{
  "hidden_size": 512,
  "hidden_act": "swiglu",
  "norm_place": "pre",
  "attn_scale": 0.0884,
  "tie_word_embeddings": false,
  "parallel_block": false,
  "init": "normal",
  "init_std_o": 0.0166,
  "init_std_up": 0.0166,
  "init_std_down": 0.0,
  "weight_decay": 0.013,
  "dataset": "wikipedia_en"
}
MLP neurons of a small language model. Each row is named by its layer, matrix (gate and up: input weights) and neuron, and shows model dimensions 288-351. Each number is 128 + 24 x the weight over its row's rms, rounded and kept within 0 to 255. A neuron's up and down rows have the sign that makes its largest values positive.
After each neuron's rows, "fires in" lists the words (lower case) most often at its 100 highest values on Wikipedia text that the model never trained on.

L6.gate895 [ 87 123 104 141 122  86 128 147 133 159 121 126 116 159 143 157 103 117 153 141  99  81  87  97 111 106 143 156 113 146 111 147 129 140 130  95 108 168 130 130  99 153 136 136  86 109  91 117 169 105 159 107 130 112 125 118 121 125 105 138 148 117 101 138]
L6.up895 [100 117 116 171 110 123 141 131 133 146 132 131 147 122 104 131 160  97 125 124 118 138 153 117 131 129 176 121 137 167 127 121 155 118 142 108 110 116 129 195  85 117 105 152  97 139  89 182 139 146 191 116 141 122 149 112 133 107 141 169 100 134 160 102]
fires in: "began", "of", "for", "in", "by", "with"

L5.gate1182 [119 135  95 183 147 110 137 101 130 140 139 158 165  92 131 114  95 175 118 113 110  94 102 100 125 139 100 157 128 128 125 132 139 142 124 132 148 126  98 104 140  92 146 124 151  79 117 161 122 172 149 112 169  89 112 135 127 166 109 154 128 102 124 126]
L5.up1182 [ 97 137 109 145 133 115 125  91 117 149 146 160 152 131 176 136 145 101 102 116 105 120 155 148  83 129 146 147 145  92 141 138  98 122 118 116 175 117 120 110 145 121 123 155 178 126 135 141 120 155 113  85 113 144 132 159  98 105 124 130 156 132 150 172]
fires in: "of", "for", "joined", "with", "at"

L6.gate705 [165 134 156 128 107 140 136 109 134 132  97  85 171 118 120 124 125 121  86 149 140 142 106 110  95 111 118 150 117 121 159 150 131 138 132 110 126 116 138 132 139 172 132 170 155 128  90 150  99 181 114 154 144 147 125 138 166 163 128 127 130 158 113 145]
L6.up705 [145 138 140  79 108 101  94 131 145 166 146 131 145 115 104  90  87 125 143 156  99 156 143  98 106  90 134 103 105 152 124 126 138 158  83 141  95 106 107 127 141 138 107  75 117  98  94  92 120 112 167 101  92 127 159 119 130 154 145 111 144 111 121 130]
fires in: "in", "of"

L2.gate1246 [154 120 132 121 121 103 110 118 120 172 152 126  68 117 101 175 167 131 158 110 157 134 118 118 150 100  77 156 153 105 113 138 103 111 102 157 122 129 133 102 115 122 148 165  96  91 141 145 163 166 119 147 153 117 148 157 122  99 157 168 117 121 147 123]
L2.up1246 [123 106 114 109  80 115  77 123 147 134 124 107 119 140 136 126  97 189 134 115 148 118  99 101 157 137  85 156 107 161 171 118 117 122 109 163 112 130 127 148 106 152 146 156 108 109 149 108 163 125  95 175 144  98 109 135 137 144 152  79 130 137 143 137]
fires in: "eastern", "northern", "central", "rural", "western", "east"

L2.gate847 [117 137 116 125 127 135 136 130  81 120 120 152 132 137 103 115 122 136 137 100 143 130 101 139 109 156 138 144 147 152  98 126 123 133  91 165 116 168 125 115 165 135 138 112 116 129 123 128 174 144 126 196 161 108 121 128 146 106 109 146 149 139 104 132]
L2.up847 [139 139 160 138 150 117 158 132 146 150  69 105 110 121 131 137 154 150 126 132 132 172  96 171 164 128  96 128 106 147 116 119 118 163 131 160 193 154 132 118 108 172 124 117 118  93 130 122 151 118 155 137 132 156 122 106 123 166 124  95 146 120 140 118]
fires in: "career", "war", "year", "season", "invalid"

L2.gate137 [145  94 153 117 122 151 164 116 118 101 138 158  61 112  73  99 106 103  88 157 138 117 145 102 130 147 113 118 141 146 157 177 109  99 113 125 116 114 151 113 109 133 143 176 131 118 159 126 116 114 144 126 145 131 136 127 139 157 131 108 151 105 123 104]
L2.up137 [130 133  83 103 130 108 150 131 125 165 103  82  70 114 163 120 119  84 128 110 142 163 145 114 147 154 160 119 130 140 161 154 144 159 143 122 131 155 175  97  99 129 143 120 105 135 135 134 139 150 154 128 167 136 120 149 136 134 127 156 126 131 112 121]
fires in: "of", "as", "with", "to", "also"

L6.gate155 [120 129 138 123 169 133 141 114 133 117 146 131 121  67 126 170  82  90 134  88 137 154 133 170 165 133  89 118 120 147 109 105 153 131 120 159 132 146 108 140 126 136 134 136 113 112  88 102 139 115 116 137 146 144 134 159 125 125 103 136 124 118 138  76]
L6.up155 [ 81 113 115  99 174 103 147 133 170 122 155 127 148 103 192 134 137  76 102 114  84 171 130 121 141 121 147 105 123 143 135 116 122 138 146 116 185 138 125 151 144 142 168  79 108  97 124  73 135  85 134 117 130 149 158 129 132 131 139 144 121 128 124  88]
fires in: "to", "from", "of", "with", "despite", "under"

L5.gate383 [164 136 142 135 119 147 126 142 155 124 134 152 132 126 132 114 110  96 166  63 115 108 120 139 134 142  97 158 169 164 121 135 123  70 114  97 120 136  97 121 107 195 147 164  92  96 138 123 135 125 154 127  80 112 143 156  95 123 107 134  99 102 130 112]
L5.up383 [ 91 100 105 147 132 129 123  93 156 120 156 114 150 120 133 158 134 110 133 115 122 140  99  93 149 150 147 111 126  77 131 136 164 127 132 128 145  82 131 136 114 113  81 111  77 128 109 150 148 150 152  95  98 147 113 140 127 130 118 136 146 118 122 161]
fires in: "into", "from", "of", "in", "entered", "long"

L6.gate100 [170 131 147 110 108 135 162 140 123  99 142 130  99  99 122 105 120 113  86 110 118 101 134 107 131 142 118 140 192 115 118  94 144 133 117 154 132 170 117 107  97 117 105 155 136 160  94 125 136 121 122 147 125 136 102 121 144 127 124 159  96 178 108 119]
L6.up100 [139 120 111  82 116  66 130 134  84 161 142 119 114 134 162 167 130 112 109 104 111 108 108 146 143 119 109 148 165 114 119 125 130 156 135 134 139 171 138  97 111  98 109 138 131 150 128 150 117  93 118 132 145 127 121 139 173 123 131 163 133  97  57  62]
fires in: "and", "in", "by", "to", "at", "of"

L6.gate346 [128 112 148 135 117 123  63 116 114 126 122 115 122 148 175 126 141 112 136 102  95 125 141  63 117 126 165 144 149 117 125  76  98  87 148 130 147 131 141 145 103 183 121 148 136  92 111 149 117 152 135 112 172 105 134 132 148 114  94 130 143  98 134 127]
L6.up346 [160  98 145 159 131 111 109 141  74 163  99 155 129 156 151 137 113 146 139 111 131 118 175  71 135 144 128 154 139 126  92 112 120  90 101 100 154 134  98 128  96 140 171 124 106  96  90 128 120 138 126 109 152 125 123 107  95 136 172 133 129 140 153 178]
fires in: "on"

L6.gate321 [116 150 159 112 133 128 172 119 148 103 120 115 163 107 142 160 113  56 126 143 111 118 134 100 108  76 103 127  99 148 135 163 140 107 126 109 138 131 137 156 116 136  87 139 105 121  82 116 112 118 169 175 122 120 134 100 151 144 131 126 129 173  86  83]
L6.up321 [171 111 193 105 151 141 141 134 133 121 136 135 142 146  95 155 169 115  98 151 116 103 121 122 118 143 139 122 106 141 139  88  86 135 121 153 114 154 142 171 118  90 132 145 126 145 107 119 113 128 165 110 184 141 123 137 148 130 150 106 171 131  95 101]
fires in: "in", "the", "to", "at", "through", "of"

L2.gate947 [186 134 118  95 104  93 137  86  99 135 108 113 117 100 112 158  93 132  99 161 120 119  84 165 149  86 115 148 161 126 146 147 108 126  95 157 152  94 141 110 105 116  73  85 163  96 129 151  84 117 134 165 159 149 119 163 132 142 130 151 163 138 161 148]
L2.up947 [139 105 126 121 142  96 112  94 123 130 141 166 147 125 115 130 107 140 142 140 104 161 139 137 118 139  83 166 154 126 105 128 178 122 144  94 149  84 122 130 111 115 162  86 104 133  89 130  99 141 156 136 139 134  84 111 136 151 122 182 143 153 172 146]
fires in: "in", "on", "desk"

L5.gate1282 [107 125 144  86 146 115 154 121 110 160 108 105 165 106 131 107  96  91 110 109 167 114 117 113  90 128  92  84 148 162 152 163 113 153 147 105 153 139 129 141  75 129  85 130 133 114 133 166 146 148 117 141 165 146  71 116 136 117 140  96 117 171 126  94]
L5.up1282 [109 114 135 154 111 134 134 125 102 106 124  95 163  93 103 111 127 129 133 110 170 129 145 137 156 144 128 117  89 122  88  95 109 160 104 112 121 130 105 108 155 131  89 137 113  99 140 117 127  93 113 114 115 137 162 132 125 117 122 144 149 163 111 144]
fires in: "of", "by", "as", "from", "to", "on"

L5.gate100 [152 138 114 131 122 129 133  71 134 117 149 112 144 137 152 139 129 122 138 120 144 149 138 112 158 135 118  80  88 124 146 125 104 109 138 106 145  74  94 149  99 160  99 171  88 130 103 123 141 165 123 103 117 162 155 160 145 125 160 108 145  75 121 107]
L5.up100 [ 60 137 124 119 137 105 165  96 156 115  93 151 144 152 156 188 166  86 137 148 141 125 135 115 116 127 145 123 118 144 173 126 116 137 145 145 146  87 186 122 111 124 116 130  74 131 133 138 125  98 135 161 119 196  87 126 134 150  90 120  95 140 138 127]
fires in: "to", "in", "into", "on", "for", "over"

L5.gate787 [132 114 116 150 117 122 160 113 170 132 135 134 129  80  98  67 128 118 128  89 153 143 102  96  83 130 104 130 132 174 114  99 114 146 153 129 121 143 186 140  89 141 123 160 155 111 175 117 130 148 148 163 133 136 107 107 119 106 148 118  93 145 166 144]
L5.up787 [160  88 147 107 131 134 118 119 141 150 117 100 141  87 113 128 103 140  84 113 158 147 168 144 149 117 112 114 150 118 141 122 140 173 120 156 129 119 130 101 169 135 131 120 125 123 162 142 139 116 155 126 107 120 153 127 129 117 158 119 110 115 133 142]
fires in: "a", "from", "of", "an", "to"

L6.gate972 [ 93 123 153 152 139 102  69 151 148 104 122 139  75 121 120 105 123 125 124 147 135 149 138 128 133 146 128 157 136 133 102 116  99 148 103 139 128 108 108 117 131 143 128  96 106 140 150 155 140 179 151 137 122 113 155 151 115 133 160 107 119 131 130 105]
L6.up972 [118 102 130 127  73 139 122 130 111  96 154 109 113 122 154 138 154 121 132 135  72 142  79 100 142 111 110 106 135 131 126 134 150 129 143 141 112 103 141 145 115 126 114 116 113  82 157 138 123 144 112 142 108 175  93 154 125 175 157 107 125 126 119 132]
fires in: "at", "born", "from"

L5.gate1194 [146 108 128 131 133 185 162 163 143 111 132 144 120 114 117 122  85  88 106  88 147 132 106 187 130 152 134  93 119 146 162 123 145 135  90 113 169 135 142 148 156 118 143 124 119 111 160 141 108 143 126 128 139 125 141 175 135  91 125 146 125 104 177 124]
L5.up1194 [131 134  91  94 140 129 135 139 138 100 159 139 123 131 115 143 139 138 110 167 138 152  85 145 171 105  83 116 127 163 120 120  73 163 160 123 144 127 144 143 134 147 120 112  99 112 118  97 109  91 157 105 115 108  70 120 135 159 138 117 190 112 152 140]
fires in: "with", "have", "has", "by"

L5.gate428 [154 127 136 126 113 138 143 123 148 103 127 110 139 127 140 142 135 133  89 134 149 107  98 114 138 152  95 148 131 120 113 135  94 135 149 146 130 171 167 140 169 137  96 185 133 140  96 106 149 105 128 150 129  93 132 114 153 125 130 141 154 168 156 149]
L5.up428 [117 115 132 131  97 146 153 154 159 134  97 124 147 121 130 116  99  83 100 114 111 116 164 122 131 124 135 108 148 164 114 115 192 118 135 160  77 145 122 152 154 150 149 122 107 207 172 132  99 137 134 148 117 119 166 118 131  83 112 129 130 124 162 149]
fires in: "that", "which", "this", "use", "same"

L5.gate795 [129 128 122 105 143 120 151 130 146 122 129 130 112  98 167 119 130 135  97 146 186 128 108 116 144 120 131 119 107 128 107 116 136 150 101 138 131  90  87  99 141 150 134 139 149 117 160 132 142 175 115 173 136  96 100 135 118 188 120 152 114  94 140 165]
L5.up795 [ 94 114 132 159 126 117 168 101 159 139 118 172 145 107  92 130 142 119 136 147 141 102  97 127 121 127 142 151 128 106 141 128 166 115 136 162 158 125 127 103 138 156 135 158 122 105 153 141 146 148 153 146 125  99 143 177 124 167 109 136 126 140 151 174]
fires in: "than", "to", "like", "as", "in", "of"

L6.gate1188 [146 131 119  89 143 145  99 129 130 180 137 127 128  50 136 112 128 136 156  75 135 127 135 169 132 148 117  96 121 137 123 153 139 103 161 140 128 147 107 140 128 132 132 128 117 139 159  80  95 105 176 121 143 155 120 168 176 127 130 101 136  82 128 129]
L6.up1188 [132 132 138 112 109  93 175 141 151 158 140 144 136 106 127 125 135 146 127 153 127 140 112 120  85 118  94 124 138 126 136 151 141 105  74 104 178 187 122 141 157 115 136 153 103 114 152 158 124  92 113 137 167 132 144 180 127 115 101 129 133  98  97 126]
fires in: "s", "c", "e", "m", "d"

L5.gate318 [124  88 129  92 136 112 139 142 132  90 124 129 120 154 127 115 113 124 135 103 191 150 127 126 126 136 138 108 107 114 151 132 127 130 134 128 132 126 109 141 152 158 126 122 131 119 103 128 159 120 111 149  93  95 107 113 152 158 115 171 113 113 167 137]
L5.up318 [110 108 142 147 116 139 151 148 118 137 143 105 146 115 136 115  88 142 123 141 155 131  84 120 157 133 101  91  91 103 138 118  95 139  79  92 119 165  96 161 113 150 125 118 137 128 121 121 158 168 138 109 169 148 146 123  98 135  93 108 112 162 115 156]
fires in: "from", "in", "de"

L5.gate1175 [149 123 110 153 120  98  81 105 169 138  83  98  90 107 152 130 127 143 101 113 120 139 110 135  87 136 120 138 183 130 147  79 150 125  97  91 140 129 139 163 107 156  74 131 146 163 102 127 148 130 167 116 112 161 128 143 159  86 101 157 105 125 116  98]
L5.up1175 [120 105 140 133 154 159 118 142 173 118  90 124 117 122 136 125 173 163 122 155 101 136 140 146 205  96 132 134 119 113 123 170 153 154 106 141  94 140 140  92 138 151 142 111 116 105 103  89 168  98 157 116 154 129 147 137 150  88 147 176 108 149 101 134]
fires in: "one", "a", "to", "any", "no", "for"

L6.gate1051 [101 119  78 148 154 106 139 139  88 120  99 101 137  93 176 134 116 142 111 163 131  96 105  85 111  76 162 127  79 148 100 159 105 139 154 137 130 120 119  99 121  98 116 139 144 125 156 154 104 139 111 159 127 112 113 124 123 121 100 110 126 107 137  89]
L6.up1051 [183 144 128  99 132 148 115 117 135 133 179 146 155 125 127 172 123 148 138 161 112 119 110  96 127 133 106 135 109 104 145 121 137 121 128 163 132 143 144 149 115 117 129 123 157 155 106 160 117 131 100 169 109 139  87 155 154 121  77 107 103 154 102 128]
fires in: "is", "of", "was", "be"

L6.gate59 [149 100 110  92 102 107 128 129 216 123 123  93  87 113 143 114 124  98 185 118 131 133 145 120 118 123 150 100 152 113 107 117 159  90 107 136 121 144 104 168  94 131 136 112 132 129  78 168 126  97 159 142 143 113 148 118 163 126 129 152 112 131 113 135]
L6.up59 [135 134 114 110 110 108 147 158 130 137 169 120 110 136 133 124 149 138 164 126 110 106 134 147 158 129 130  85 117  85  91 108 127  90 102  71  85 135 107  91 151 165 111 141 121 123 104 137  79 152 145 125 119 135 156 137 128 128 107 143 142 138 111 140]
fires in: "in"

L2.gate451 [104 136 112 113 120 174  82 122 112 139  70 153 161 132 133 136  74 136 176 101 124 145 124 122 129 115 144 116 128 162 138 110 157 135  99 152 152 133  92 122 138 147 137 122 123 134 148 147 116 131 141 176 121 110 143 131 108 111 171  57 128 115 166 117]
L2.up451 [ 73 117 122 111 107 139  97 140  84 146 136 144 151  91 139 107 157 145 108 110  99 115 117 130 140 123 123  92 156 166 115 121 109 132 122 144 178 117 104 140 135 124 113 116  87  76 128  94 147 122 138 146 141 114 120 106 127 157 140 115 102 109 118 104]
fires in: "second", "only", "other", "one", "third", "of"

L5.gate358 [219 133 117 118 112 132  98 164 112 152 104 150 151 125  89 155 159 120 137 110 135 135  95 108  92 132 108 125 134 100 106 115 169 124 113 106 120 148 103 166 143 118 103 120 147 119  91 171 156 141 151 135 147 135 147 127  92 101 124 125 146 149  88 117]
L5.up358 [100 129 103 121 118 103 115 129 133 104 158 146 120 177 161 185 155  95  90 123 118 181  77 117 144 169 130 139 109 154 124 134 107 138 171 123 110 123 103 149 118 162  85 122  87  99 109 175  98 115  51 148 119 112 128  80  89 114 132 141 149 111 140  87]
fires in: "first", "early", "short", "years", "year", "long"

L2.gate152 [124 171 110 125  94 157 109 132 123 146 111  95 112 165 190 137 108 153 140  93 127 153 134 151  77 126 143 155 143 136 108 108 135 122 141 162 113 131 122 136  90 124 141 165  73 153 142 136 140 177 139 135 119  96 109 150 146 111 149 106  92 110 124  94]
L2.up152 [ 98 127 113  75 115 109 129 131 170 114 132 170  99  71 110  88 117 123 104 100 118 110 144 147 102 139 115 125 153 151 137 203 168 149 133 121 142 135  76 151 134 149 117 117 142 102 141  97 142 193  91 153  91 112 137 144 162  96 167 126 169 165 155 147]
fires in: "two", "three", "of", "only", "nicolae", "four"

L6.gate337 [118 146 139 124  83 137 106 134 138 137 129 111 127 119 127 117 127 133 130 144 101 166 114 104 148  98 111 122 163 119 123 106 116  76  93 107 118 174 114 150 118 109 142 143 163 173 104 128 138 158 132 136  85 140  85 137 120 105 160 100  90 139 132 163]
L6.up337 [142 147 119 126 117 127 111 147 127 106 137 119 114 100 101 167 130 160 109  83 146 156 130 104 108 149 120 122 139 152 145 124 102 112 177 142 100 110 126 118 166 140 104 135 133 107 119  77 109 135  98 128  91 125 122 101 115  90 121 106  63 117 194 136]
fires in: "one", "which", "who", "first", "that", "known"

L5.gate809 [136 191 118 120 104 106 146 122 111 143 133 141 156 142  73 114 118 173 189 143 151 112 133 122 147 165 104 140 114 124 110 117 130 105 121 155 134 143 130 129 109 139 130  89 112 133 154 131 124 170 104 144 128 132 112 126 170 149 187 110  94 147 136 149]
L5.up809 [119 105 113 130 117  87  81 117  88 121 138 108 145 126  92 141 139 151 111 122 122 119 147 140 136 115 130 126 135  91 142 101 105 151 140 134 113 140 135 112  94  74  99  95 111 129 120 111 135 129 110 134  96 142  97 113 121 171 119 160 123 115 195 157]
fires in: "that", "which", "whom", "same"

L6.gate875 [127 143 103  93  80 154 178 106 128 124 109  73 151  95 155 103 136  87 157 119 146 104 105 135 104 155  98 161 115 106 144 155 132 127  92 106 142 140 129 140 123 135 156 120 115 110 126 102 145 146 140 111 142 107 159 126 133 168 157 107 130 113 109 115]
L6.up875 [133 108 126 155 135 120 107 117 142 132 168 111 135 133 108 121 118 179 128 135 128 123 144 154 151 111 114 161 154 130 138 137 117 167 126 134 102 205 136 116 114 135 149 177 130 125 130 130  95  92 134 162 117 126 129 147 127 128 110 108 139 111 119 164]
fires in: "s", "u", "e", "d", "main"

L6.gate1046 [110 158 138  80 121 154  62 164  97 149 154  99 153 141 168  96 103 170  68 117 132 132  77  53 106 141 106 122 114 106 135 133 114 149 106 133 113 153 100  82 171 144 132 101  91 130 152 111 149 175 164 172 143 124 136 117 129 131 151  95 139 116 123 152]
L6.up1046 [144 114 153 126 113  72 132  99 155 145  93 140 116 170 108 104  84 182  97 143 163 169 113 146 137 117 157 170 123 148 120 142 121 149  83 128 131 159  84 115 112 129 129 156 165 152 140 114 119  86 150  99 104 100 117 143 138 148 130 124 181 172  92 122]
fires in: "the", "that", "where", "which", "what"

L5.gate275 [ 72 160 124 113 126  85 154 121  64 133 136  92 134 109 153 105 123 168 156 106 155 148 117 111 113 140 157 167 121 113 180 140 142 126 140 131 146  97 158 104 122 126 139 176 127 126  72 127 160 119 144 114 118 158 134 122 146 137 111 137 135 133 170 144]
L5.up275 [120 149  99 116 141 154 135 123 128 112 114  97 128 145 156 144 114 133 123 171 154 173  94 126 101  98  94 107 161 127 144 119 138 206 100 134 162 171 138 110 126 124  88 133  89 112 144 124 156 132  89 171 107 133 130 135 130 110 120 101  69 157 134 110]
fires in: "in", "on", "to", "into", "from", "of"

L2.gate556 [142 119 108  91 113 157 118 154 159 120 111 140 124 134 116 141 130  99 121 106  82 113 144 138 139 129 121 146 173 112 163 113 103 114  88 158 130 101 110  81 150 105 133  99  93 175 158 132 129 133 144 126 132 148 110  80 128 159  87  62 140 156 142 149]
L2.up556 [115 148 148 177 117 153 156 154 146 157 131 124 141 120 159 159 112 132 136 148 137 126 140 167 135 105 116 150 150 161 142 132 131 124  86 169 134 164 102  89  96 119 176 112 131 127 121  88 132 124 115 182 135 184 135 147  79 182  83  97 127 121 124 114]
fires in: "career", "history", "early"

L2.gate1098 [158 184 152  75 128 126  81 177 106  88  99 121 102 165 138 141  83 117 117 121  70 142 105 110  81 125  81 121 127 115 103 123 123 136 164 129 114 155 136 136 140 145  91 122  93 125 121 141 174 116 105 139 140 134 176 149  91 118 136 142 117 152 130 147]
L2.up1098 [117  99 101 133 114 103  99 119 111 117 112 125  76 118 144 150 151 174 124 130  89 144 138 123 147 111 131 108 151  92 124 134 133 113 170 157 100 120 152 158 102 110 115  87  91 130 142 165  94 129 110 125 113 105 119 124 153  76 155 137  92 137 114  98]
fires in: "world", "stage", "set", "setting", "production"

L5.gate584 [ 77 144 141 128 155 125 145 139 110 117 142 132 101 124  97  93 133 105 151 146 135 163 127 135 123 129 123 120 121 122 109 115 110 120 142 131 102  98 149 128  94 141  78  97 119 164 158 121 144 128 114 151 133  89 153 126 126 112 123  95 112 196 132 116]
L5.up584 [101 172 156 136 149 158 153 152 138 127 165 119 129 150 146 104  94 135 120 185 112 149 104 142  90 104 101 138 100 148 154 140 127 202  95 149 128 132  87  98  89 112 123 107 136 104 137 121 178 125 123 117  81 124 129  87  99 124  83  65 118 110 168 149]
fires in: "university", "college", "team", "career", "school", "harvard"

L5.gate139 [145 115 126 139 158 128 127  98  98 108 133 133 145 128 163  98 125 128 156  84  96  90 152 104 117 109 137 165  97 136 130 136 119 162 137 117 144  97 139 125 150 132 134 120 129 140  90 140 144 144 133 174 146 127 146 153 157 133 117 159 128 136 128 193]
L5.up139 [133 120 100 141 132 128 133 132 122  93 115 140 126 178 133  73 146 119 110  93 123 125 139 106 117 155 116 108 147 123 102 135  68 124 132  97 118 131 130 124 140  73 128 131 131 125 129  89 147 147  97  97 130 174 162 172 145 124 101 127 123 132 139 169]
fires in: "the", "on", "of"

L5.gate1151 [128  98 138 101 138  80  97 155 153 161 139 146  97 135 104 116 149  87 133 122  99  73 132 118 133 134 124  94 168 147 133 123 131 128 155 116  96 139 127 119 116 158 149 179 126 124  98 142 101 144  81 140 143 177 117 125 134 127 124 167 144 143 102  99]
L5.up1151 [112 153 100 101 149 114 116 105 138 139 113 141 109 110 157 130 147 155 139 126 143 105 157 176 150 146 134 108 103  79 119 125 136 152 126 158  90 141 109 117 141 147 120 123 167 150 142 102  66 124 120 138 134 123 167 104 111  73  83 113 134  98  76 170]
fires in: "a", "no", "or", "not", "one", "any"

L5.gate922 [139 148 125 116 106 148 132  93 131 135 123  87 162 157 131 123 128 156 117  88  98 111 157  97 129 154 102 120 160 119 158 114 116 101 113 136 118 153 105 138 155 164 108 131 137 143 137 139 162 116 162 178 103 149 124 122 121 167 116 102 127 108 131  94]
L5.up922 [107 198 156 100 123 142 119 144 101 135 148 149 140 120  74 152 122 139  73  93 154 137 110 128 113 111 147 123 133 140 176 165 114 104 114  86 127 116 158 156 132  75  97 128 119 107 102 101 142 110 116 130  84 198 152  95 126 139 113 144 163 117 142 159]
fires in: "on", "which", "opened", "it", "held", "that"

L2.gate573 [ 97 162 123 119 183  93 152 107 154 155 119 117 136 118 122 181 103 141 177 125 126 118 124 170 156 109 150 144  92 122 137 131 106  94 164 140 119 105 125 168 124 120  91  94 124 161 111 119 134 163 114 107 133 148 112 127 123 122 151  86 159 162 132 162]
L2.up573 [127  90 148  95 155  99 116 126 126 137  95 147 124  80 117 118 155  98 102 115  99 149 168  76  94 105 173 119 149 119 159 136 104 113  95 119 140 126 109  87  97 131 151 185 110 130 124 147 128 110 104 134 118 152 138 114 150 134 165 102 134 130 121  74]
fires in: "then", "would", "will", "only", "typically"

L2.gate1103 [ 87  71  95 110 135 155 134 162 132 109 144 136  72 127 154 153 109 134 151 113 190 115  92 127  99 151 161 144 105 158 140 138  87 116 164 136 134  83 163 133  80 103 149 140 143 146 132 118 105 157 169  94 135 107 137  92 145 116 148 107  97  96 118 119]
L2.up1103 [111 119 115 136 136  91 133 133 117 134 150 134 141 132 131 131  92 133 161  89 108 137 128  99 112 108 149 122 161 136 114 153 161 148 129 139 124 159 136 108 139 136 173 130  89 109 144 112 180 171 105 134 122 130  86 137 139 146 183 118 130 106 131  77]
fires in: "then", "to", "of", "into", "now", "later"

L5.gate395 [152 128 117 114  86 108 126 122 109  90 190 103 140 117 142 118 138 172 125 102  87 145 116 126 119 130 122 126  88 125 131 127 149 124 149 150 124 114 129 176 101 170 126 105 102  83 128 130 104 121  92 185 127 147 141 141 148 135 118 112  81 132 100  94]
L5.up395 [118 102 129  90  89 138 152 141 112 154 107 138 146 129 151 127  69  92 140 142 143 148 155 184 101 122 145 110 153 113 121 123 147 154  83 112  79 107 184 131 104  89 153 114 123 104  86 152 170 143 152  76 132 104 119  82 125 163  85 183 153 157 130 140]
fires in: "during", "in", "served", "spent", "serve"

L2.gate273 [ 85 158 142 130 125 130 140 110 141 110 116 136 105 136 123 114 159 148 105 109 124 148 121 123 130  78 110 150 160 133 162 129  82 105 106 115 135 147 109 115 145 115 165 158 108  88 116 118 134 137 122 193  92 154 140 125 102 131 158 148 136 141 184  92]
L2.up273 [103 118 163  80 138 108 119 108 183 151 136 170 106 128 104 128 177 162  87 122  93 138 136 122 121 120  99  97 113  84 171 136 120 139 115 151 146 125 118 133 147 146 163 168 129 115  92 131 146 122 127 169 139 137 136  98  79 162 156  80 119 108 142 127]
fires in: "early", "young", "late", "western", "eastern", "northern"

L5.gate319 [155 149 124 124  83 120 102 113 153 131 130 131 108  73  97 111  73 161 120 137  92 129 116 116 119 126 123 108 131  94 147 134 125 147 134 124 144  87 139 152  85 136 127 157 103  38 105 149  89 150 123 145 137 162 150 149  95 117 170 126  87 138 117 139]
L5.up319 [ 92  90  87 150 164 144 198  96 131 129 140 141 139 114 128 108 101 114 141 118 187 130  94 123 139 155 112 124  82 131 137  99 176 122 123 152 105 118 163 135 144 120  93 116 148 127 120 169 127 143 128 133 141 105 123 117 132 126 126 116 131 116 157 156]
fires in: "of", "now", "became", "into", "to", "which"

L5.gate18 [135 123 114 102 165 147 129 177  92 140  94 125 142 136 112 167  88 115 124 108  99 113 137 129 111 129 143  93 118  99  92 102 151 130 145 112 166 121 110 143 131 118 169 137 122 107 117 136 149 142 112 136 184  89 120 103 118 140 100 109 126 142 102  78]
L5.up18 [103 119 143 126 122 119 153 122 122 121 167 109 135 137 167 126 116 108 117 149 121 137  94 100 104 105 116 107 135 161 102 133 105 145 142 153 136 150 166 138  95 155 139 142 115 160 105 109 124 139  92 123 110 128  99 117 133 108 103 133 108 143  89 122]
fires in: "in", "was", "to"

L5.gate972 [115 122 177 135 117 108 136 140 137 146 114 124 122  98 116  82 129 148 144  97 104  76 115 153 186 129 114  94 169 163 144 162 135 132 124 113 166 141 163 118  95 156 127 105 161 144 151 142 134 143 118 147 164 117  84 136 130 115 114 148 132 129 135 141]
L5.up972 [ 89 143 121 125 147 111 149 172 123 152 138 111  95 150 149 104 135 133 128  93  93 140 135 138 133  96 123 122 170 114 139 130 140 118 102 144 132 160 146 159  89 168 104 144 110 151 114 122 100 120 126 116 166  93  94 134 133 152 109 133 166 101 128 109]
fires in: "by"